config.yaml
n_head: 3
d_mlp: 768
norm_eps: 1e-06
positions: "rope"
bias: "none"
optimizer: "muon_variant"
beta1: 0.93
decay_fraction: 1.0
MLP neurons of a small language model. Each row is named by its layer, matrix (up: input weights; down: output weights) and neuron, and shows model dimensions 16-143. Each number is 200 + 20 x the weight over its row's rms, rounded and kept within 0 to 999.
After each neuron's rows, "fires on" lists the tokens most often at its 100 highest values on Wikipedia text that the model never trained on. A number after a token or word is its count.

L2.up502,209,192,191,208,197,214,196,223,178,207,209,178,201,179,170,187,175,218,193,176,194,199,223,168,215,193,187,185,185,145,208,166,220,216,205,224,200,200,193,173,198,184,174,189,256,147,193,163,195,243,200,184,182,202,162,191,198,169,195,221,228,200,202,202,208,193,206,201,241,225,208,187,221,204,237,205,167,232,247,203,183,219,151,209,168,244,210,222,215,189,216,218,217,211,166,193,217,206,211,180,187,186,206,199,203,216,215,220,194,214,182,200,180,206,171,179,202,198,187,197,211,232,182,202,206,198,168,226
L2.down502,186,179,212,197,192,196,197,218,181,229,208,204,188,192,223,199,191,212,200,159,198,198,163,203,173,202,220,166,213,177,203,211,219,208,219,196,204,213,226,202,215,174,171,220,203,212,210,197,179,207,201,230,198,178,228,189,180,194,215,215,154,198,199,171,179,209,187,170,207,227,251,169,208,178,222,244,204,214,261,186,165,180,181,188,178,210,197,202,167,212,193,212,199,195,195,216,207,178,214,204,137,224,232,247,198,212,236,217,209,212,187,238,193,185,167,207,194,198,187,220,196,193,214,186,196,195,231,220
fires on: "ing" 15, "a" 11, "na" 9, "y" 9, "le" 7, "s" 6

L4.up288,218,202,193,213,194,214,209,228,186,229,174,182,224,226,244,180,212,207,166,182,207,204,191,192,174,201,173,228,198,205,225,194,183,212,207,199,191,233,189,184,178,193,190,174,227,203,175,192,220,239,203,213,178,222,207,169,221,186,246,240,182,235,169,227,185,193,196,224,192,209,196,179,193,239,164,237,142,225,207,180,189,203,162,209,214,235,201,195,201,205,183,223,221,183,206,207,199,199,189,231,207,201,216,190,205,202,194,185,211,190,179,173,200,189,170,185,197,209,210,213,202,202,195,179,193,196,199,180
L4.down288,189,237,188,196,193,218,209,235,212,250,215,208,192,195,192,176,196,217,176,184,192,221,201,182,201,181,168,202,191,173,204,200,198,186,204,204,229,215,213,167,231,213,208,219,208,235,176,198,208,189,175,190,179,216,228,218,204,173,231,213,196,201,222,201,191,224,190,216,192,190,211,237,144,178,220,196,176,207,214,205,194,210,206,161,227,159,199,192,182,192,184,197,211,175,233,185,182,209,202,213,164,184,206,187,223,174,214,230,192,223,206,186,204,173,198,228,194,191,198,186,222,191,179,195,163,207,219,161
fires on: "s" 32, "'" 17, " place" 10, "es" 6, " save" 4, " for" 4

L8.up514,175,186,216,191,249,207,180,184,205,212,169,188,184,206,236,167,219,240,195,203,208,206,151,222,184,177,178,207,210,179,198,171,192,204,222,201,174,194,181,183,251,198,189,202,216,183,184,174,182,198,214,202,202,185,156,193,192,225,210,221,216,173,202,222,195,188,190,226,216,192,194,176,193,194,158,161,220,251,160,165,199,194,190,256,178,206,181,173,228,207,201,182,185,199,192,214,233,212,186,186,202,202,204,184,218,192,181,206,214,161,193,202,193,229,222,178,164,199,224,211,194,196,191,160,192,195,236,199
L8.down514,170,193,177,192,201,218,222,191,133,186,216,196,197,166,192,217,181,185,213,216,196,202,188,190,192,186,200,222,207,221,212,211,191,196,176,222,190,219,205,184,189,204,206,195,202,181,227,207,210,200,194,199,199,198,187,207,235,198,214,208,207,186,198,221,173,208,180,187,171,193,175,210,199,180,189,179,215,175,242,210,209,215,209,198,235,198,235,191,134,208,184,244,203,194,163,202,204,235,189,225,205,214,220,215,189,194,198,187,208,235,186,175,205,234,203,199,152,197,180,191,223,244,194,193,238,209,185,196
fires on: ":" 35, "_{" 15, "(" 11, "phe" 6, "." 5, "ra" 4

L2.up597,218,207,177,168,235,178,205,200,217,187,159,223,219,192,225,197,227,202,175,147,199,193,193,234,194,217,207,219,220,227,199,206,186,206,204,207,194,207,237,192,194,205,186,201,246,233,244,216,147,227,214,193,201,214,221,227,195,197,198,182,187,198,163,244,203,216,168,208,197,212,208,230,180,216,187,175,149,199,210,224,206,211,222,214,185,188,227,189,163,211,195,196,158,208,175,226,201,187,182,183,215,209,163,212,188,213,198,174,212,182,198,195,168,235,165,230,196,171,177,194,173,200,201,214,210,191,207,184
L2.down597,233,195,174,179,236,185,183,207,203,216,222,223,191,210,214,200,199,252,213,212,183,203,235,209,229,212,146,194,183,188,185,213,167,186,202,180,193,220,190,147,186,182,180,175,190,242,197,191,192,214,212,200,213,185,198,234,220,223,239,201,236,214,184,233,184,207,219,200,196,197,228,208,224,196,193,198,198,181,160,173,228,199,198,203,213,202,201,223,187,171,152,212,210,198,200,206,202,177,185,199,214,222,203,193,159,202,229,195,170,212,187,221,194,195,197,242,183,191,190,179,214,206,176,187,212,198,211,186
fires on: "s" 36, "l" 16, " Mad" 6, "'" 6, " Blue" 4, " La" 4

L4.up752,192,165,209,180,202,226,214,183,200,192,179,209,219,212,217,186,168,196,211,208,196,190,214,210,163,223,198,205,228,233,193,215,203,206,192,194,207,192,205,178,202,187,204,206,189,203,176,202,153,225,217,183,204,149,209,184,170,195,200,218,208,183,196,179,195,174,178,185,181,204,234,231,175,186,247,176,197,198,199,209,165,207,194,210,174,222,204,212,229,191,211,180,177,207,177,199,220,215,182,171,201,215,214,182,207,173,229,234,205,195,199,194,166,201,234,206,208,208,187,200,224,192,201,195,194,174,187,180
L4.down752,233,238,200,218,192,164,190,192,185,221,188,208,200,173,178,229,190,206,223,196,178,204,182,226,198,193,220,186,190,190,225,223,178,177,181,178,197,208,225,214,230,229,191,209,214,189,218,218,190,185,213,220,251,208,215,195,211,233,187,199,195,194,212,227,223,207,179,217,209,210,189,179,200,220,173,180,233,202,195,200,204,196,196,195,259,169,176,193,192,204,213,165,222,175,151,174,199,213,221,190,189,174,173,179,196,188,200,194,216,207,204,205,220,234,155,201,204,222,185,190,225,213,183,197,197,233,221,184
fires on: "th" 43, "s" 20, ":" 6, "co" 5, "e" 4

L5.up247,173,186,209,195,200,183,204,192,208,177,221,195,175,214,157,175,198,180,243,229,208,197,174,203,229,210,172,198,181,198,208,196,209,170,205,188,191,235,218,195,228,202,218,185,196,192,185,208,183,182,195,195,194,168,224,248,193,226,176,208,188,206,179,200,177,192,217,183,195,234,182,232,195,240,209,210,199,241,210,211,192,201,176,171,165,185,222,202,204,200,203,187,156,172,209,201,202,219,199,215,201,201,197,177,192,207,198,195,236,182,173,174,191,205,209,215,219,196,224,176,212,195,191,189,189,203,212,214
L5.down247,217,207,200,211,181,209,176,193,206,176,193,200,194,186,221,214,185,164,203,237,214,193,181,223,200,206,163,203,176,165,231,212,196,207,177,186,175,192,190,212,176,213,227,190,210,172,182,174,203,184,241,181,230,197,202,179,180,241,179,205,181,174,197,179,226,211,162,248,189,193,223,198,179,167,228,222,202,209,194,182,211,201,218,209,205,216,206,196,224,176,207,196,226,181,191,200,199,191,176,152,231,168,200,169,187,158,210,177,194,180,219,192,225,204,192,201,237,229,203,214,182,201,202,181,215,227,192,204
fires on: "s" 67, "y" 5

L2.up356,188,237,223,198,229,204,217,202,218,198,191,181,180,226,186,179,215,182,179,198,222,189,213,169,214,164,188,191,142,215,217,218,248,200,237,192,192,225,194,178,196,189,197,213,208,223,219,226,241,198,219,207,176,202,237,211,189,179,175,217,194,199,212,208,192,231,167,213,215,178,215,220,169,225,223,171,199,219,163,172,193,187,199,214,209,163,170,209,204,219,193,174,212,187,206,217,202,168,192,222,204,180,205,217,168,215,219,199,184,179,229,174,208,176,212,199,196,157,227,198,211,205,198,195,204,179,220,233
L2.down356,212,223,196,183,202,186,189,217,205,182,220,201,176,177,194,199,197,214,189,204,219,234,235,209,219,222,213,180,189,180,239,201,190,186,196,176,181,198,205,195,228,210,217,194,253,196,221,192,187,210,197,195,214,175,234,185,233,218,172,201,202,211,220,200,234,217,174,204,227,195,197,191,238,191,201,195,224,236,199,190,240,203,211,185,180,184,189,199,173,192,202,221,215,179,202,243,217,162,230,196,204,177,182,173,177,172,205,179,184,183,200,204,184,207,181,236,197,186,209,186,186,191,237,211,192,204,201,190
fires on: "s" 39, " Bre" 13, " Ra" 8, "Br" 7, " Bra" 6

L5.up73,222,164,231,231,232,209,220,200,183,222,209,226,221,174,212,192,208,235,205,174,204,207,228,195,171,207,175,222,220,216,192,214,180,212,207,180,197,198,177,201,215,173,209,170,199,188,164,229,216,215,219,203,194,206,183,200,197,180,182,182,176,188,188,218,143,185,206,199,223,214,207,203,194,215,208,156,168,205,210,193,207,196,176,214,202,221,172,204,179,195,225,193,184,208,195,215,183,191,258,182,180,206,214,198,194,187,224,198,221,166,198,191,193,178,214,171,188,206,204,220,217,194,194,185,205,177,249,250
L5.down73,185,209,202,179,173,220,220,169,144,206,190,201,206,183,167,197,211,180,230,225,198,199,210,180,177,174,224,210,221,238,205,213,162,204,210,237,193,193,194,223,174,229,205,207,181,222,202,214,182,187,177,221,201,169,215,185,206,203,250,195,195,214,196,177,189,214,188,207,239,201,223,165,189,211,234,224,204,232,165,196,175,214,167,208,177,179,187,167,164,204,204,190,189,166,176,188,245,237,191,176,165,210,195,181,217,200,163,201,208,209,215,197,191,213,218,190,190,166,207,198,222,227,221,215,197,223,213,206
fires on: "." 24, ":" 17, " most" 9, "S" 8, " very" 7, " more" 7

L4.up433,193,206,194,220,199,200,195,199,207,185,151,227,175,213,182,213,217,224,173,172,204,196,217,204,174,193,173,220,188,175,180,241,169,191,235,203,211,212,215,190,203,187,213,200,246,220,218,181,181,227,231,208,163,216,209,222,209,187,205,213,212,202,176,207,216,210,162,219,195,221,198,166,162,209,179,230,188,221,201,179,225,212,179,212,182,200,211,226,205,179,208,196,213,160,220,194,222,202,197,196,203,215,181,183,180,161,198,177,228,174,233,162,221,188,184,213,202,210,229,176,209,167,197,198,197,213,186,202
L4.down433,180,217,198,221,216,187,195,188,236,212,255,199,184,211,210,225,210,273,189,216,198,210,209,199,210,188,186,156,212,205,229,185,210,218,236,191,193,180,184,204,184,210,160,208,208,218,178,225,203,238,193,200,213,178,208,201,200,185,252,196,229,223,194,194,201,230,208,198,200,181,184,208,210,167,214,214,176,180,166,192,235,181,195,190,216,137,190,202,178,210,229,178,224,199,238,220,216,202,212,184,185,165,185,176,221,190,189,223,189,209,163,208,163,184,186,207,191,179,193,204,231,170,207,181,208,218,208,210
fires on: "'" 31, "h" 16, " La" 11, "ie" 6, "s" 5, " Sc" 4

L5.up767,195,201,201,213,208,181,216,196,190,188,211,193,179,196,209,225,202,223,192,196,185,175,191,184,227,208,182,193,215,173,168,203,208,175,187,182,190,190,181,173,185,209,208,187,231,192,224,168,196,185,168,200,185,210,203,191,195,196,226,201,214,212,202,233,139,176,181,215,205,187,207,206,212,160,163,201,197,254,185,199,229,228,170,222,179,245,178,192,186,222,210,185,173,225,171,216,167,193,198,221,212,217,174,153,216,178,204,166,221,191,196,202,221,221,202,204,178,172,211,178,213,191,219,228,213,222,223,219
L5.down767,196,239,189,215,178,217,200,197,219,197,215,203,197,181,211,200,210,201,188,191,249,213,231,218,212,162,206,210,184,216,217,212,187,206,197,189,194,224,203,194,190,205,232,227,236,187,207,204,181,184,190,176,193,193,235,169,186,230,172,200,205,183,216,184,200,223,189,164,229,207,220,205,200,183,173,199,182,214,169,188,182,193,155,181,222,201,185,215,181,173,201,235,227,188,169,186,192,221,200,250,219,218,210,199,160,179,218,213,206,247,184,185,206,220,201,198,191,181,172,207,190,190,162,182,207,188,238,207
fires on: "s" 23, ":" 14, " of" 9, "ra" 9, "u" 6, "wa" 5

L4.up311,201,154,226,189,176,198,186,207,207,188,216,202,191,180,219,185,164,178,191,203,180,200,204,227,232,207,184,208,197,168,194,207,203,167,192,212,178,237,203,205,157,247,194,212,207,187,207,193,181,179,222,214,188,158,197,198,222,200,183,208,187,187,171,205,243,169,182,213,202,193,180,214,194,232,206,155,184,199,226,221,200,206,179,239,213,174,201,203,203,213,237,203,208,218,196,180,209,237,215,204,212,246,182,177,210,196,164,207,235,222,205,183,160,190,183,214,214,196,191,199,197,186,234,206,219,196,210,210
L4.down311,226,209,187,193,233,207,195,212,182,217,222,207,187,225,218,204,160,132,180,209,232,206,214,185,193,223,188,218,188,176,163,203,188,201,234,203,212,197,181,187,226,133,227,202,179,185,173,201,225,191,226,176,183,208,217,232,183,198,217,230,208,189,223,186,240,177,210,208,222,220,225,188,172,182,177,195,196,200,176,176,215,199,220,191,199,209,183,159,225,191,192,189,208,184,222,205,196,202,220,210,242,183,199,217,180,186,216,191,180,191,201,215,204,229,214,206,179,223,199,188,227,214,151,209,180,203,231,197
fires on: "d" 24, "s" 14, " first" 9, "n" 5

L2.up756,204,199,221,224,174,229,219,205,250,162,225,163,213,182,171,222,193,174,214,214,212,224,194,205,206,210,200,190,186,194,237,189,201,221,186,186,239,206,207,201,208,196,199,216,246,158,165,186,216,204,156,194,210,196,192,160,222,211,182,198,201,157,202,244,178,190,204,189,194,201,182,182,191,184,237,169,200,183,208,203,190,188,209,172,204,219,226,223,177,198,179,207,210,212,199,191,195,187,158,215,216,170,224,181,271,219,225,209,185,205,198,195,170,229,222,218,226,201,168,206,190,207,197,188,204,221,215,197
L2.down756,208,206,186,170,228,188,175,230,194,219,197,207,173,204,173,180,209,242,195,181,191,213,212,213,171,230,217,167,214,167,201,199,189,194,224,205,219,200,179,218,198,178,199,233,223,174,165,171,160,241,153,182,209,177,238,184,202,183,236,188,195,183,204,186,183,239,173,214,198,197,174,193,220,203,193,224,199,205,197,216,203,195,194,206,207,221,187,157,181,189,181,171,213,207,223,189,200,192,217,183,180,183,198,227,203,212,222,166,186,251,194,160,206,184,188,208,180,198,234,203,213,205,210,214,200,196,227,181
fires on: "s" 25, "ly" 24, "y" 12, "ent" 5, " Mad" 4, " Adam" 4